{"num_attention_heads": 7, "head_dim": 32, "intermediate_size": 576, "hidden_act": "geglu", "norm": "rmsnorm", "norm_place": "peri", "tie_word_embeddings": true, "parallel_block": false, "init_std_o": 0.00773, "learning_rate": 0.00144, "weight_decay": 0.15, "max_grad_norm": 2.0, "final_lr_fraction": 0.05, "batch_tokens": 65536}
MLP neurons of a small language model. Each row is named by its layer, matrix (gate and up: input weights; down: output weights) and neuron, and shows model dimensions 96-223. Each number is 128 + 32 x the weight over its row's rms, rounded and kept within 0 to 255. Numbers have three digits each. A neuron's up and down rows have the sign that makes its largest values positive.
After each neuron's rows, "fires on" lists the tokens most often at its 100 highest values on Wikipedia text that the model never trained on. A number after a token or word is its count.

L2.gate415:136108115148109164168079201185110110150149175155143116126148114045113138105097113140075145139179105130081082105096131174120161086142092144101177123160109085148149136140145217163144117131165129191091155139095165125172150126061082130121110129133082152145158106135072169136160122132124087167121078121169133139121082140126151138158110157081119106140116112106117126088188154149142102116087
L2.up415:137135141138130153101119144162056094143156140153161115100167147049131174106111120146123124119131088125116084119131080209135133135134059136147128121178107137130146173148108135165092162150136120210139154191093151114176109113098109161127157110091097109113122099163137127152163093164150127238129109104157138135109083164080108183153108119039158152111119146136130111144093070169113143109128
L2.down415:122172110140157101084126039104123134093071136101087158169102126208123150143159137133139094138100121101169170162169117117101074140144181114129063149103126145089140153098143055054097122140052125119152119136160087178117120132146149141168101118100167051165107133123149051127153127169146139118165126132104138120096131090126087077123095111134151150145106122171121123152075108164077143160184
fires on: "ting " 14, "back" 13, "material " 11, "fication " 9, "tical " 8

L3.gate297:144165109136119107179102128161112176109127129079129118111113122069101093110138162065128106122093134125068114094094081108165164127114140074144160136131156114053124134098184092192153158127154160191048132188108120151116157159134107109114117153098152116066133122103113128144177088121224103155139159161142156147097127095110152150185124092129175136151073143123138107110135162166123164157175
L3.up297:182162152126164133110170110110079137131141100093100112129150146097118108139170089113123111144088128074092127066143168085137137104123154153139119176130096144065189122085165072147110142118166159123147082123100157080131180096156176162106092104098177143057184102121119148135159156161182112130163153118116129120109114072095159122171102126138144110183093156133124116106133080156067173123195
L3.down297:108094147097179108070131123139079112168181076133159131105129165121105155114133096144072167135117130081143162072169143121136119134150146151073092116194107076127177126085103117084144148094103137124172125085144166111090130052119123146084102112149174143082138153147145130151073146135082140143125132118111063090140104151086095100146149211119107071160141179130142163144117088121125143114127
fires on: "power " 18, "Television " 15, "television " 11, "Entertain" 6, "energy " 6

L4.gate288:166208126152136118125129134142183179107159048117094177168133137171128135101132136154146088152111062138094116204091136104097132148100199132096129150123093142144173131108126178182124109112140133113095118111133142110125210141175092169175132134149130041113131175095137109140135092139189136114124155085108088095064154097156171096135135138153139107101139165119126132093146134146133137189111
L4.up288:126130157087141168119141122186092160164151155121162132029088101114118158106150091087141090139183153125204092093141157121108123079158095119111169124129050121105138169106169131144139121166126131095156077073097189145151100097131191126129144140110131109144083121097048114196125109113106101105129141141170128164140168118108130132091154116110134107109179116103139085136059115085093115143184
L4.down288:119122122079156126132181119139130120103126108130145119128135160136045134141126153156177135143074132084152124110113088184104135174162152152086123177124125090169103098126121080104152134133121009111145135154151127122125128148184098098101131110038139112126159108159165153111119114106162071170087100122162235127172133095088148117120111097151149137141107108077161138097105098085112150181189
fires on: ". " 83, "mon" 5, "Mon" 4

L10.gate263:150175111131171098128120114133137078190068122092170125085125170161158094135159103106083115111112132138155099101146142049130186114136138109112139105117072190151157139173114151119147170158139133099126096105057195150145126130186111068129148119096143089143126071155100136142094129115146097090106130187086089125164088070119116155085083129129163119118070143129104103038133128143134086127078
L10.up263:211121106136129142159110181153103122166141151087130095162153129133157091181120081158140166119147179157135083147111109077130137144078149128093108123114116217158073075127142150130130147123156139119178081117144150149165114142148094091115160136109125088085143136171094165102162081175181096130110115116136104223128131090182139138143106123127132102143163112148087104132154076121079117107118
L10.down263:125131113127099061126153135137111141109110149132128137172145155132097039130171103123141151145085180136085167170118104072120140100120130119168137170158093173125137164130052071103176135119158128106160103147075106155134115125148107144131096134044151104147129081090131127107107106155099107134095126106149082142148114140119158158124128083123126152132151124179158108148114101113089109138124
fires on: "| " 44, "from " 13, "\n" 9, "@ " 4

L4.gate438:143117094064105103105166125120142146176103139164154118078188146167112163086117164175219173114139107142109169161130095111129123114164115133139092091148115167113087143058183106133164127110135155128065132138100140097151117112062186064158124094100149161115108111123162125142145113160119126154136178125084190116146094140150110087081151106131135173137115083146165173139083165143117115089074
L4.up438:185166151101140067126098125156121165116098175162116128139086151070095122141187069164174083167171129103130140124092150160131137155174134108062099082125129139097126166112091106111139192142154158095071093081118143110151067107202136134139080103094169155114126178127121134105119124123114135109065131142163179082136151130130082117123142088107183122135119112057136081123091162172139143167099
L4.down438:079081095133135142123151128093155085117142088116133139113151090177161184053122185097118187117109075132135087127123124065155100117121114142210126155131165128155108072140145122132102097132087139123148157190132135114136196159071177125104162162163115068122150072105183103159136139131159106139189113125119129149144140147093195160134133142161081137095102131230117139153149128087152111095147
fires on: "1" 38, "ia" 20, "s " 8, "i " 6

L3.gate554:160086184170134180123123102111094103190143132130150123136114067077161107163110177150094143099172085053169198116153112082175152114164152139086150185156099121092133111157161098122095084077156147150169149154158091122111070119153171144141221105126150108109138107149121173118159139101127104157087166141128120124125122099095072131076130138127145078112133091080161071099102084096134144117141
L3.up554:119105105188112099141217116171107127086113097065114132116131048101175133129140118103115206098124159106154152164145072152122187126133147155129126120065133105127136099152105156072142079134191115089160057093146084124170097102102120143125135087109190069169145127123113099182164101136071101156131173109168125133131135160120144120120149087102125064128229125143149112082117124198138130155123
L3.down554:090190128081149103119079144109154111142128128167066109123116136149105100151143065185176098144073147144091117125127159080096086105126082117149120105111117111138118140144148153179211155149108150168079150115170145172132145125146096080118115167164102154166087143137134127127132116098156183147124120127117121116143140140120156167175111174189126125140067132150095176205132096110255148095111
fires on: "-" 33, ", " 31, "ax" 14, "Heav" 5, "}, " 4

L2.gate280:138107136126149098144165111137126100145145063103131077118176087140143134126105145069188080083118115134143126155134118123121111129101120082084119151080116132129160193157134113122115105133149107115123176108121098092143153074104135128102072122083206163112147085122095079138180119127148164109108141136092119125126145164140098161163151094110136129089113132160139018132094056127092129106141
L2.up280:133161086153099090112151172143128137095155141220081091122174137141156103154153147137133175077111106124065096133138128119174160195097151185098056176131119144111089121107068153169151115126155168101174091084117145142154185119122104169174092119134155109127188130120156130127133137110181085084086138000109137147150133101171168149077136179136062082171134101194107135129135108145138197145139
L2.down280:091116163102152155096087084106123126155097112033163155133081134133081149104114127111149067167155142127179161145124120087118097034152122063158189126117134132131187160119184071083109118131086135151083189166167112141101066124087132096086113143152073125120067132115111103126106126139092176150147138246128111077102129152094100087162101075137179145094123142100146104128123154098116059119142
fires on: "Ch" 90

L10.gate32:136118116152144086131145111114088111090078138112074131146099156114157093127123094096144143134139134115153058165127114060105170125124160167097086120134097109148079117118138143152158142111136166127087089098056110055124126122155036091139136112147120156146160094100136130157103082083140167135095128183094064161142164114147130108153060132105135146109113149161086088144120178154109199096090
L10.up32:134154102170149131178155160148069150152160159111109064108125127143116089135081180072147102080093122129125138119148139150139085136083075121068111199190122132099179149077060159188159179122144123132123140154063107170132117179154179101115123126057097075068134126123154125116088056135108114127176161192155115126140108127076111131110116127186178117119102171122110167088147123164097119125065
L10.down32:159083131185159072126116120100071133129071107099096111126063136061114131163162071083122123134113146115155142120171124104141151143143123170069114131139081171099133123111099130143137148113116099112128127131098104114137116088137118125135156160139148150184171134105095167118184133170114094078113131119157083195134138132123089110147067106145097207114148148138125086143080139144098175072049
fires on: "| " 49, ", " 12, "from " 12

L2.gate108:145116113090124148040139107189067070120106102156149124118135103111074120152042094099145159182126119127102157126133114060154103130127089159122156094116114120154117068161107123117044110131114196151130141145128180111158112137169122165131155129131162201177111121172192158116097157153124145131137094110174081117116083144116140135133092099183194127153144120080135094093095049104125121078111
L2.up108:155131120164100156134171161194158041151094152130153125131117120131122144182097127115089169079150115120055127140089112166125118099098132154148114132132110162079102196107118072156175109105127042156140071114141110160168114100102122102157118123125107172101142123156133175139129147140181089146089082110173174070135125116138135125155120114161190104147129119201135142106121128103086102121113
L2.down108:112100129111199091117134097059093207089149100125109132158125166112131134050185150153185100128074132127168122104183125102107144143189123081117146127114138109162147110136112173080118112153120185129080175109174166076082142155141165156091168113102129057134140133101116092110129115123108162131165203107069116182136121111134129134082142116068073149065144139083124113154135153118143124160110
fires on: "ot" 30, "ines " 13, "ot " 11, "ots " 6, "ane " 6, "ak" 6

L2.gate412:135126145095102109110160106155132133165060102101137065098137109141181124117131138118140109138145105121148174099173145114136129100158092127132163083101133112133186169124129133154095108154155113160099153158128091071130146085099176156122179178114186161155112070108179151065177167159127136093132146117112110093140146129166119154157142126181185122102103120147191064092119054140049137126143
L2.up412:163168081153146117167138102099114096052160172104139156089103128065136145093130163082137087093195099119131080157118163111118149129145080127121157123088144174129163176119133132106158169139125131177082144043047128146122171134142116109114172118106084118144102100180132182136100114137144090113195120149128137089084173199131186127153153078166139072070124139174113136157121138169093104182096
L2.down412:115101172119069132084127140134129143198107106151083090175148115149139114130141098139105165204080148148137159113135076123119090132090182125151104099163130089134105064147109100155073102135153139093152091218182133083151080114090119158145101148135201114093140146098123085115123163111128152138065150129122109176174142051105083131148100176103127178152100091085165122085127109072160125077184
fires on: "F" 90, "or" 7

L4.gate317:148148112179116117129108187106175119085178105114141200122042145083055185120111131118090132148134113068156117098104141153098098161122193173126128108087144151179157099109141109114133166146147121177070123116134114202112095151161091149118153101125106091068145137116142089181160122111117127098144059119190179158145098154084125070092124110148152121130208081074115122103119129121170140161136
L4.up317:157081189090152170156107158156173109174123113142122121099126128120101117107152158158122091135112079149055072104103055102198168137119133148117143169139050139076165164150165169088133089128138108163129096094137134188129150090149134098139145121110118146150193138149097110092157185172122116160133158145113135102125074107153114184108039166149142102144095130134116116111151109025127136103169
L4.down317:096129147111117100137144159083152149149121069120192152092094111085088136102107085193146117151149136104115116147120116133146155171139131164106167139137110144108161099114099108109177152102153000146112154178105171097100123151193137118141132113134116110154138166139121165131146098147172094144138121070118170064187104126182128067103132141194089154137089123098174146109067085062149103142181
fires on: ". " 47, "). " 20, ".\" " 18, "\". " 11

L3.gate239:206145129143124074100108159145161145147125152124200150153157134137146095120098174137130152095121130078161121158177122139085098142123110076085154139125097143111090144142083134098165134189111101094145107143122109090092104142121124191153059152099187123103164164127186107073114112145154145049105128164155099127132111120122058096114095126122125078111123083090135111135141107130100050154120
L3.up239:156085106188162079119077141158124071155114136144159142101144184130143130123148113163137128076123193121107101119142085143075118147120069062086089123147103136087101164120163108109118139138149151103101140057093129105160068098141158159083165162137128119137133102109203167138112136151112127156174123134177160122094081105125163153142074103093190153103095078113123183153130098120115083140144
L3.down239:062143174078113164133159116112121139113118106112095095145127092161102152149107103107158129204122096157102135111051162108142153105150163159179129070104152146148129095093156158152119099103150172169143145154151118143158200064150137103105168098128092137155099159166084089153159125120119117150107137106111093147151165153151190123097155128148129170160141153209113107130103130158039212124143
fires on: "| " 48, "for " 8, "ust" 7, "am " 6, " " 6, "and " 4

L5.gate89:171129112150150130196099146099099111135105119130117132042111201137080138149114127174129145101132165162149063149146113183127093113130082161142132168211100160116114177078160126118108144134114067171154155121149144135139097131185114088137143128168138109108144106146130136182167126154150111128086135112129134147116108120097111088186146101145134146114105138167112140182176148080142119132110
L5.up89:145203145200142115178075116166165182117120129147147135114137211154082153162113151168135129096103153092108072125117149189097111114108124166147188160217115136129093159129169172136115095108102111135176142104091097128098126128158088105199132131155128131122153149228144138126125074140135131127091107116123107170104145093112169140106116161113128141149141163134093128117146188120139162154147
L5.down89:108087125059136130096154132107118106117126165089095145163136080117125114059147137114108114160111106145147188136122142088138166123128186075106067109066139148152171093125067115144122134116162203110090127164159112117176098138081128165075110131113119118132087089051134110107134142068120133135123140151162169139143136149077077111139111125135117140132125090134162102122113124129178095118160
fires on: "| " 60, "T " 9, "N " 8

L5.gate14:131162145110156121126147097147144171110176102152133134155125108184190065190183148158142148104059079137156145142076079108127128212095160157114147136180116088138142120137090160143197111112080176127152099124098156136163131161137130161168128064110105152121096157167148114157127086088164109124150154111071114122111158150112151121129048183177145101139156157150124128103185140146143092144132
L5.up14:225129117136130112139154140122160073147116145112168144130116066120139157107156102092120100110139128179075108190141166106087133152143121131139165134094141129198150145104196109094085124221126091129160158141127151144111112166142129136156075122162142117141177145064128123190074141136160113137114143139161128192115141162124149128172161081110099149121104113153151124160144098097179108090097
L5.down14:115145142153093134108072118107141211189122138106118152170124240113147116144162140148156123085103109155117048111093116129147118119058115089075062128142131117126122139131135113129112089090131145111171129132107136089139153126129164119138126112143118141085130146125086189111122107163114043127155116130166096114097122116170104134109184165132178029112168178151109091119135110168088092136101
fires on: "inter" 43, "Inter" 12, "an " 12, "inters" 7, "Mid" 7, "\n\n" 4

L2.gate151:139163129119144107138159119125121059046159144120151138161153124152148106162161080108038120167141062153080134131148139064107120082149086106125122189102063094101074160156106124127178161137110160143065133170058100102168146153181103067157130072121167165204124113134142117140095181141079166097157132145110111097123134078099115114194130131118156153158116087186084111133086167151142156111093
L2.up151:075118171154151140132135119141130124079192136139144167143131162162106184154115086042127141147114171154091140095179073062108069101151136111138137131122117105120090110084119146147139165076153121166060127186148136105107167090083178122059100115158122088083136084138136085133126182128111155139124123111096138091156126110109147106184100087080110085122137111156083121157093140141112132135131
L2.down151:085158145090087146105119122110137197133054080144132106134116101161122109127119137152177139118127161058225106143096133104137147197094119135097121150131161163124171126121114122144044104115101158129209175089178144123113106123095137107144130149055166130145144156113111126166148061154165084107137061137125154184145111181162125145087151149139083182121115115123192153116187075122116114101119
fires on: "as " 15, "against " 11, "194" 9, "197" 8, "For" 7

L2.gate564:108118090132054132140126146124149134126183113077142105148175135129171181139136054091126138154136093175153130113145099107182122170127114140157144127064118068217131106127145149113097142106140107172181113121092126088155118066122191138091082170082111152025116123135145192153123099134136112096139121134139118083109125115100109184114181144159136143132196114229122105134103086169107130128125
L2.up564:082183182088132187102098144119134119086136126112113122140155167170153107141099134099169023126168064126186114097161133129150086138102101130216103139087116159132191085118131111117134125116138062129115109106103182146133205102056152108127049147103139173163121148111113135143077139140151117076088169125128120159112086138147111073159155119148114135084111126129135120100190130091085108132165
L2.down564:154032091140115058128195125130118149154133120157184154132105097072126132108125124168071214135075211119089166140124145132105153105148141127057163105144140131137057153107145124160115121126095164105155116159150074128144067161148054123134159101146118097111139152178163152089142133148111142141157051150127109071135136113157157148114071121052136096151142144124111148161056107154191102110101
fires on: "early " 32, "–" 20, "Early " 7, "earlier " 6, "del " 5, "ph" 5

L4.gate192:100162122136145192185148095124089085156210122124180113125124124065094104091122130126134113100136127138140117135133192131107129154088105070127167142128185103124098075093158108165137119145117135104030129162128152112177117173145086126137112084078083122135090153118174154147144126101128129138109176183101091145100197151092064113127147158115115137130142134072108116158145161128130128133096
L4.up192:135094087149143126169119147123090122111163133111141064131142092076118082140149173200144102146171116060110109101141127095130123097138175105104143217170095144129118148109119146077127119143119148150152201112105099171111166119186114162199172107161080173133116158163059201104179134163100071145157127080196122179131093157115094138148152177160112136171114208200087122216130123111090183143168
L4.down192:144147150184122148093155122069080128147178095111139133142149177155122073096124084146077098111140065151154120182110142107111132135193077157136113102198182150108044070095106102163084145116109122124143073161096165109151138109126112122077057082122109068185099099137164164158133092139091125141149170166134106156135208091113124120156149135131205115107111127052106129105118103137126094159092
fires on: "c" 34, "D" 19, "those " 13, "cli" 9, "C" 4

L4.gate133:116192101174142110137116141121105061202069135186140159172048194133090134088147140114113137150104094086106132111136086099090127101164192132168181179172158166118104071080138166171182140156152145146103137085130102125146162165130157143171127128133061113079135146120104205097151083076129087106136052121134163135117166125138162114071188145171148143124132148131133144153149148149142154191086
L4.up133:155174123179152070156123143131108096134126165177108119100144120109131137148105113138163122110122153100189074146145128137061143139138173138102172158119127197131062151076104107103193127149048148080183157133171080158070120112179112131148144083133105123138118108130138117110186201140108108118143214141120116087134111176164101049164153208147141100129122090125153138164108128161126110125194
L4.down133:151133137072113116129123097093121138191148121119153112150154122135139141107115119195165161140173068121086086135158150131137097184170106160123160083131139117109121124173073096166119150110132182131137136122100122114187093138136076182089103049174140112160130092186145099177111119136100159096149116148205151064134168155161138208144122048152089159172153117071096112103131169146109079094154
fires on: "C" 100

L2.gate136:092177211120142084135102095092144111146154138060091170177129105155122116121108103149116104114111077143103144133136133143170160147155138137195109090117100151178123137098121129078148083128121129120118120148082127135132101142125117128112108190106058189144124095129117133192108111166141149182093127147146075174135124087119110142177131164134135162131143123156089178169124137034129118164105
L2.up136:063161120152062101107095096141084129135168072132129129137122129156119164119119061167142126092093149157128199115140126186160088157172123119136144043134131200141177104135083112128073097128125147142146070132106125062175108092165147099109172118171096157177079076102126149135106165137106119147112150091231082184147097142158123158144153085103107128098103121126090178151117093081105084160141
L2.down136:179095063156135152135178140156109124077096140162148067093116152109116134150153179100156146149149144124157108091118115103075116116154146136060171135136148110103076097169135147155130177093138148168104146088194089104132156119125174165180125098186209068112150184135143143123132118099133125097168143119158171075139128173149147122101107122147096094116127152134146100107143119243141150106136
fires on: "i " 82

L6.gate564:131121142062125081104092117153190116094095165145155167119118154103119168162124127139123138124098165110105134170071107056141094147116146107166143136101138105095078132151123129174133107147170121127112150104035133101082159170109116193157172109132163199105165110117148112136159150153129195110149074197121068099122167165122142135049110168091119122132192152142077132152112167191112168150122
L6.up564:150098054127163090099114078124135118126166091088114064162148112191098123133124146123159128143090107121128109177086113103104135048122138114166086107067125130106184154100142124110126181123184145126118080135061141155102161136050111158150120064157132201136141103116150136124143127160106123122123125112160156102195094084114084180165071063165069116209073127151094183137164111159141145132111
L6.down564:105152174135097120126137079112088201096125138083134166099095148066091118109192115112107095164154131150147160092222153141132147158108089122118154108138120060094166138115097116123081103202117126142146126108157115093162110159148173121102102215097133100135072164089096127092100126095137162114095090106110123130086186111114097136166134162127129139173092115053181106159105174080088131060152
fires on: "Party " 21, "ar" 13, "of " 9, "round " 9, "for " 6, "Year " 4

L4.gate398:175121048117120123138095090128122096130135117115125197113128141157115156173123166098154187123153085164188093165161150142100171143099108169141179132110123159122053100137121146141121121150091122162210141208132142158132138180124089089130100108168208147141067172110102192168123158105092125087101117116113144118117147111094116040123156171122088101127203115100129137130161187199138115122110
L4.up398:144081102115096066115088144118105118155139125090064147115102185147135153178164167148168188162084135115129067174103121142145156192106126113138127218121126184080109113185094139134106131137135123137203131124116149089129098164093121097094158128155144167195099132124059119060180109130137097112103120093164132084143110126113115122110088154115106125173138043136184098123115144128104125107128
L4.down398:200170145121174090097095126098131129161128092117140111153149121116119101160130062159109189147139167096084134125113100102155081134118146108118122134122125102183127150162180115135138111100148157111165148054136137139117140206121161141118127153116088203171131124151107102067104112143193150109129149089164146099188156144128090193146092145133139107181111119186142115152145181126098189129139
fires on: "), " 22, ", " 22, "\n\n" 17, "K" 7, "the " 5

L3.gate35:089218106127160146166083100155107146105114123187171139117078106053098107138166173088128087146092135108126113141128194187149146118112143118048097154098173136142152073115162145089092083164136158140119106129097140149116128182118106167205091138146129149058156160140101132113149118146091102114135123162127121117094151126064114146079185153143106064138112100109153160123195121161190089084152
L3.up35:130076135130121178183091124108160104162140144147130108146143086127107128133155147143153129127164134184153082183159141146112173185113160129106140134149129160131096128113157167110102152160093126095120108106150135090188158150138109163127123129100206107169122126150118140148182122098118123080090130099178162139133199097104148142112147123136190114195158101120100142141197114127112109086137
L3.down35:192142107151154120123122101116121155140142178115157105223152134147111127080187114175077141084154106096152066175127079094172165113128060114155063154136151113099141099126168098145109144092117108119101136155095101141085094147098168135100122131117129160126148142114115142146179094075163076196097144108117109140063179055073105143087124109176207155105121147137134133128148080143120135077087
fires on: "inter" 44, "Inter" 12, "cy" 10, "- " 9, "ec" 5, "step" 4

L2.gate530:070128170115127114124154126105054078109119077113137130123193065171191167135099122082201158137106168134112158100157131099147127116111084145147074116085123123170127151148133110113103169179171120109085139089094119109210145093130187143088080146094197170118131090079149137111136149145141180087145137127143122074128172165177127124138114130099160135125173109161082092127080061112085117154116
L2.up530:093091083135102133119100051132107166144080092149123166168146126134111108193118149152147137121131122152081142069117154127124119119190099069201100124091081129129102134098079124102136158122125140074182134069142138128071174109160126159142100164131117127086135137087158113182114151105073088092164115081124158151109130170140116156168114097131155139140141188091041119076121157054116127191088
L2.down530:169171143140148104113146212101167082100167153119140088076108117109165139093124100117114116110131137107168121175131071131107148124096149198076130122148149136097134112148125157118101136149113097162082124146095168123155097130083129093097169090130155138206120091140075125055108103141180151162066137165102112123170137086104108093093158168147093119099086056186185124147112078223135122080148
fires on: "ub" 24, "}" 11, "uck " 10, "vin " 6, "ed " 6, "L " 5

L10.gate359:100124190122158122149074102123156141136124102138141144118106185143129157123124121092169054161084122047156090212101123120123148114160128149082155137137117170166139053133177143129159111104068119152130098162154081149138166134171089148134096184094091134091149082089173162120115141113130076110125163166106084130154148111157171122112133107114123120112191144136197135170147092116094172170131
L10.up359:117133118185099109119099136128152137131128143118123096141190145158170138147136138142166101133134078123163068130134183190134155184134115155160153097122077225151121163104130120132047113147076105141090116147114093172184161105121143114072096208106170131168102070142135118097133139138140127068122090108206088164140122162199117137109095142120084126106148125145118080192131129151111146100112
L10.down359:150136036114135183158185117123119078141087114074104135134039166108151167090102147119108168125106112118135243091129118110114123082120117148109168169174133091156148102175114111156148165101123094144174116111121124143107130153173175156156100096149096140086124139114111098115114163144150125169132164152125127126068126102111104153131150123121118167126092145084044120129106096134131126152159
fires on: "K" 49, ") " 8, "i " 5, "\" " 4, "F" 4

L2.gate173:087165096153101149092091096159136099160058079154136136149115139086069117152165118128112133139145177113168083196122133213160135116056108117155179121230128141068122118088141168107071125140157130151130123121166103156145124147186088182152123132120113106154101079161118084173138118124153067086176131122155196184163149127119172110135202152083138139170165126105089150174209151116120159174100
L2.up173:090109128140121090115146140155132104170079071132137129120101137087075111151161112148149134112144169137130062195171123163164157119088106099092195113170119134099128105080174164124051118155166108152142119105183132111160148079142106102155128129101138125154108029172128062139107141149128092057165146092170174190151154120150140120150200129091148150184114153146101117167212115113083105142076
L2.down173:125118141139120092152181177067145154092176208138088106160154149167161124110128144146168122137102076155123171060160080062137152137169142122138129087042133162190154126156165100157137115101095127141092152090149161091123085073105144046077102140077163139119127153142125161083097136110135161137120136156086085110079117153147099134140074071138096138108091139148167101073065137122111151101152
fires on: "| " 28, "45" 20, "46" 8, "49" 8

L10.gate45:139146160096122083148143129103090146135150137112092100138130172150197169145077148071151132218165090137201115171071090200140164119104173062099125083149107168158162150134159124133104125091101116117128153130155146188150071165156091157127111171119122079101099181133136159117092075162157115116125075171151102127140175131151122087154165138115137174128203132109149108121105150115124136125123
L10.up45:141196153135136085123103126113107163190148158148144112092130090096124150155120090134185132156124083155013147119171116132065071160122170181118178091063128128110105109200137120166162144086183160137093148139129146128150112104123194146113135130103171104081132167194141096128141104083151131126149132146123118118099145077111204200107126127071144118156144151160097136158120152129117129184147
L10.down45:094126085160120126119129119139155096093137107113127160128155074139136110178126060091142196140119093132173130155125130156176161014125059143107090103085166081158101150095113076129144125119121153121153154134145101117176123087131107110141089148162198141145151128129145122151122157067122135132131145177127139107087086104129113115144148117129160192129086135111147080075160182092168166134093
fires on: "his " 18, "he " 11, "and " 9, "He " 6, "I " 6

L10.gate12:170139071126144131116131119100148102124162165129153127127128137120153114154140130118100149162082122178104074156100110091133076128134109092142089126148082074119055128171195137183143105078187182182080158144062093097089097079131091127110173126132127148073143195104089121182114106127105120099168134117115184111158127150120107135114107052063123173180165088142072112159174107155142123125065
L10.up12:122052118144129117071131146104120165115181253124182109114084111080135148096123107103079126167055194138164134132131118109113108089150075127122138130133118135107140104181142088111105106158156108125109138128087080166175055140098080206078137112129131151129141173093099075194176151085080127123184116083066101122162110111102113141100140120107151130146182091076116084140135103111093140160157
L10.down12:123109151179089160117156053113094133128099130103159162118136079118217133092066131144110077152101192169126215127162074113157159080160064128114172187115151106147195123153093112104158078104156150152131099123150143129111107160082144118167175155143096211220111084167119105153164103110168161090132093144125129184127103099178120112122120103121132114109094177109162144109139139111094200192145
fires on: "201" 24, "198" 19, "195" 14, "191" 5, "197" 5, "194" 5

L2.gate179:162089105190095123126120111199092125153141148129159123109123136118120159120171170110211102063118103125082100146135132158144074091074120109083164088084122141059120105131214110107078125085149106162186134176163086106119137075089138152111178128109138112083161167146167112069129162152142153159109169116129111089149120148120094154119114139101122069170166145068143161126163078157108134130131
L2.up179:080140140136113157092149089120088184161151121108091088139126162130131131117085170124123061110148153115144185172152125147124166097152130104111118119135134132082142119172115097122151076112125139097091062133113109133186169124142113145051205137134127113160108126106106165182133140129179162147085169075152172096116163143110134081108179130126114084094168087064192134064119110146148101119156
L2.down179:176134095128166065130088164129163070095132093166171164163111112126121159162179105167142192149111152117109046091115163130116105137124123160129103119114116134180118152110145186122133174159130153132156205100195146161087118127133123100188069119153126166139158139164111115168135121118115102138192056185115084098147087156154157148111065133138112159163083158165076147158120206093119152094072
fires on: ", " 88, "(" 12

L4.gate246:093137081115135086118168071106153143113124144173201116149114148125126140103048097052168151127126128170082090112108126127099110108132151155156104100131025165183096106106114082163104152106137158111118081145071173107132164113180106161105181103142196103117074117115133175168102120209150118119104218100143158141103123152113135121137171101147157122143116133125123108123152141180089091143144
L4.up246:179128163127081067129098156135118130073098170139120111085104153128151091109153132143130154181120104129156138078134145160155124134133123130127149128166108125087083187132106082121129129148106146181150123044141135107043127096180103148099121148159153082129112144140142106077107153084135137141143174168127154106194148087122128079123073082132161088221158144121132091119128153106121119136082
L4.down246:064143121111140081115177132074168127160162123145144187156089153125087169102092067121137068075108120111159130155119113117117144126109138151141119130074101155169132065111150162105109123098154118123104133173101126102224136159115073131142150098129121163145141072113116135142171140156141156109082122073119134161123175140086129153103190134124172148102121106078159121102142162136170119079153
fires on: "1" 26, "land " 10, "York" 10, "ania" 9, "ia" 7, "ro" 6

L3.gate290:102183149154092152138094119157164149122109109098137123072137167183118096135144112122179123107148131117098191151160122187096146104116148175180110112148122085198074126114102146122205159115103158150163093133110161122083121125113090148130121137150092141112116173104168118136125093127156086084137156112143125147129137178123107115085132133110089183130144199110158153100144167087113077150103
L3.up290:135131159100116117099138128217144127130149124085109120140115136221212112163114123124167115137142139165108164139159105109150187136124134154166112115126123092142120107197149111121168128127170113119173179154153128110102129075124171127161118178113132104156142160151114114096083124140189144126127139047152183129173159137168087134122161152171117206094147164117123110133159113102041184148101
L3.down290:165076113104116115079168134115129130142169154159072183176150111147184112165147121138092147142115164135139108133088128087187195134134120117112138138120113156073131129102113101136125056129169094123047177120119092141148118109132128111093130097105159100152124165119080150099114170138149160145144126168137138112167153097177116101165107105149115165160115080133125120107134176133103100119149
fires on: "during " 26, "received " 10, "per " 9, "During " 8, "At " 8

L2.gate69:075135162159109140124093163169113168210154115140144105154113092152107160103159051138209132075137169117113136112179155171153094093130103167125149063138103117108067102104143155073139136173096107132150112146140115080126115084114110145101146141124153155183163118156115146106124094163087125107140124108137135141155077180163124134149109067120178068186138138176127168179133085106115124083164
L2.up69:104069134140108164135155127113122164186098088138159155076119053133104080074103107115110121136192072136088186158145142128136087097099128062165139086129132126128116075097152146111134107140127117119109045148117134118074119156120107139064148130162129140169123088112141072127112077066133171116145144046165159135121144083097155102125180085149113107107109075083103142151098123199188137078125
L2.down69:101181133130167104135099131160128094093149163166090116198154172153151141157158142163185161099100189117145088098102140170116150144123141200111126146158105137114142191152088130125159150110097144192123219109144108113187171103133100126180149138114114121091138199153112174117161166204109110151094112162109109126113131164165110127118075163140134149143159166119169113136152162050081119171118
fires on: ", " 64, "5 " 7, "2 " 7, "3 " 5, "ia " 4

L2.gate82:169144120150126055172132157126103119162167135099188129106097115121086106149134127163140155141132117165141111142159091136093086088166110115155127073169116163188167120156154131091116148121098054149151101139102127139140119116109146170109078132167125136119107117176116200155197108160131098149103080086164110101153123139104067167180094060119150124142156099147140136124087107163148126115193
L2.up82:140193103107130119190094130118150121135114124109162137141139113118160156124121094132113101117150167089138114166129108119067072084156156128108118128133169141084135119045097073121138141157100120099088119156098119132180058115155174105152141168102092050118142140174127190139107081131141150102104133173124133166066077155142064142158189153142119186104121181135122146130121117093145174020130
L2.down82:117073158129092176077172116133135151103118119175049091105120152155144117114153162091150162133111081148130161109118141127176159154151156124135119100106154150128120080207123155162106105115171168107128172089146171072107184156133101149157114091140148164118075088052106097091114155131109121182155112117193089143174183136108182134102103143148102071153138101154161098097142162160124095212132
fires on: "In" 22, "back " 16, "back" 14, "Rud" 11, "| " 9, "Back" 5